From a checkpoint of a small transformer trained on Wikipedia: width 192.
MLP neurons of a small language model. Each row is named by its layer, matrix (down: output weights) and neuron, and shows model dimensions 0-191. Each number is 500 + 50 x the weight over its row's rms, rounded and kept within 0 to 999. Numbers have three digits each. A neuron's up and down rows have the sign that makes its largest values positive.
After each neuron's rows, "fires before" lists the tokens most often just after its 100 highest values on Wikipedia text that the model never trained on. A number after a token or word is its count.

L7.down94:493403542558476493562466563519534501523464462501486623485506477485538508511460488450570554467350520557479483517496402527541472560503464544464566459568451455448555432469433503553563507462602476524497469548470497536534412492553475517484505538461374534516444417597480453518578541524532566509563484522435553528524459446549417487408626493408472454542585498412512546470505399484417510582522527564546555553483452484448530479497443466505509443552452547536478466559473501575524438422501571495480435440458521455410538507569525516536464471484547408554419614565513494471467502525475445507
fires before: "|" 49, " |" 43

L13.down102:535498497571471468536492500560578580493555537564557419509474439553476601547507496487510517492536469513482458442559514522534530561371514484500544489463526545517475491578590484513462526484469491563518516349478485482529512436478416530470455568472555410493348537491472583427389515524537574453520500466493551496473431465516452533486439523468484566546456478494495438490493517499484599486436542459556416437473541435535419565542382470574487576517403564458491529564506497461518507462465449598448538465485460584548601533516533422386458529443427479553487602548461484526513503561516525463
fires before: " |" 65, "(" 4

L2.down39:452480382461497543523487458501470622532495432517515494596548510592491505481501423503395476474557453505523561554502582519534499476420516365565458506491423593540475457571508555558492465502507434490574605481493541468542573484485498464454434574468535495544535432416518493460413473551475557463484490481536447484436554539524517456537500508570421606477425539455451408507630517512490576458567486450470438467517563569456497409484446527555468566527432555537498501425521536453496464608507508525524464507547479487538393393453552574460459505521442528575513492564432533505509481571527518493
fires before: "\n" 29, " The" 9, " She" 4, "N" 4, " In" 4

L12.down221:511560468509495369519529459462521472619535471478521571526500463498533491485541452402587435469500469455485566508471494496561504520574486420484455532567507527443529555547532502507424486503590440316478529481528583562539586421553456446520519590479505478521479515510475552561481442580462526425526545480507495475531601419538609517506558491467460481527460543474430517463484438537554541418403408477486438462553446585535501439545504431564360574577488554479513482474525558502491536502513521555390400426556512514473547497548576521489449513514577437424487477491481492539471482504473522514
fires before: " |" 40, "." 33

L8.down167:510452366462555456484517506492471497560448482470440480504481473556488403538449579556550529503481583556444510459402392575509479555487592524513463419556576416438569479443427486506423514464536581516481474510455532511473476474500533547559496438479413505542484519566483493493472524520400515551454541489559473479390522503464566468549562555574557470450509469505543573463509529502578411493494540573563449466384502488566577492437487508505538504515483503498496492549533464475397444534539514421440558588494515420551525538523567650482458465554453544428483480471568473506475535428436450616
fires before: " |" 80

L13.down90:517457448493449546449472638480458487554452555520385526488546529519398481496641480533512476469491594547524484527468465467414587618480545520549507541508526480461523534537484493549496482450493500533387494532522526493564379528505504498440553569452535560502485425471418471507534551486455539533488580530500524479569495469410438508417532501510549434478422437563455446490586468581487463481498494508403466480541521596497455581588476499576583461539497469468530440470415523539389477591539479557495352487551520509482521530518522363558531468495506500495489465555470457474509591497479470529
fires before: " |" 98

L3.down185:462460465532528560546522480486435469423523430468493397470457506517554576451530553481503519479439501465490443472468509478646540503507418508568461528416448594501422525608464536479562450522519462545506434519441550572577460526515461538540516465440452490363527450458534561570527584508404590536491516468505468576505607454534470459505485536383503538491553588473492482405549504466568590538504489401462619526551540460423536518414507433431474473538480506448463543530493594534463494448471546388561450532555498521521434490493558540465450518503434513494536529503473547497456574476479573485
fires before: "," 25, "\n" 24, " is" 13, "." 8, " |" 7, ";" 5

L12.down15:478518409600507500572541498571569537489446460511425458458513528451442568547514479525466466468408512421560506496500456510506558481514475505584481436495478508680488591603480440449478390550505473535532463490517492492498466481541467506605474548563486490587555440481582548563580516550500545542497479519516501538434436457514437488433409511525495543391423545504499462484465377542505510521537443406510509519572563547540513568562527402544522424386522422444558496541469498530501525450534571575414488484483536546489567437522537595392501440516573494489485496453525465523464471533509478490
fires before: "\n" 34, " The" 13, "-" 10, " In" 4

L9.down11:494486447480552387472500430463449508477509585496519482517526484498521502530481534606509525530523510470486632519471494521424452592574501522474446487455493549582616450447512488536498540498558510517503451525465545411434490456484473503548458484537439506476491502443486435471571555523506432456486517468485455491552601499460543521503427598542549563498444568523464580576557444516488431529443552591631511490486488520510526485491411444418424477447545443522534499451531470452572577391571481441485552572462490418488525562395448612485496383434505531557535494504504558549577515390420533507
fires before: " |" 68, "\n" 7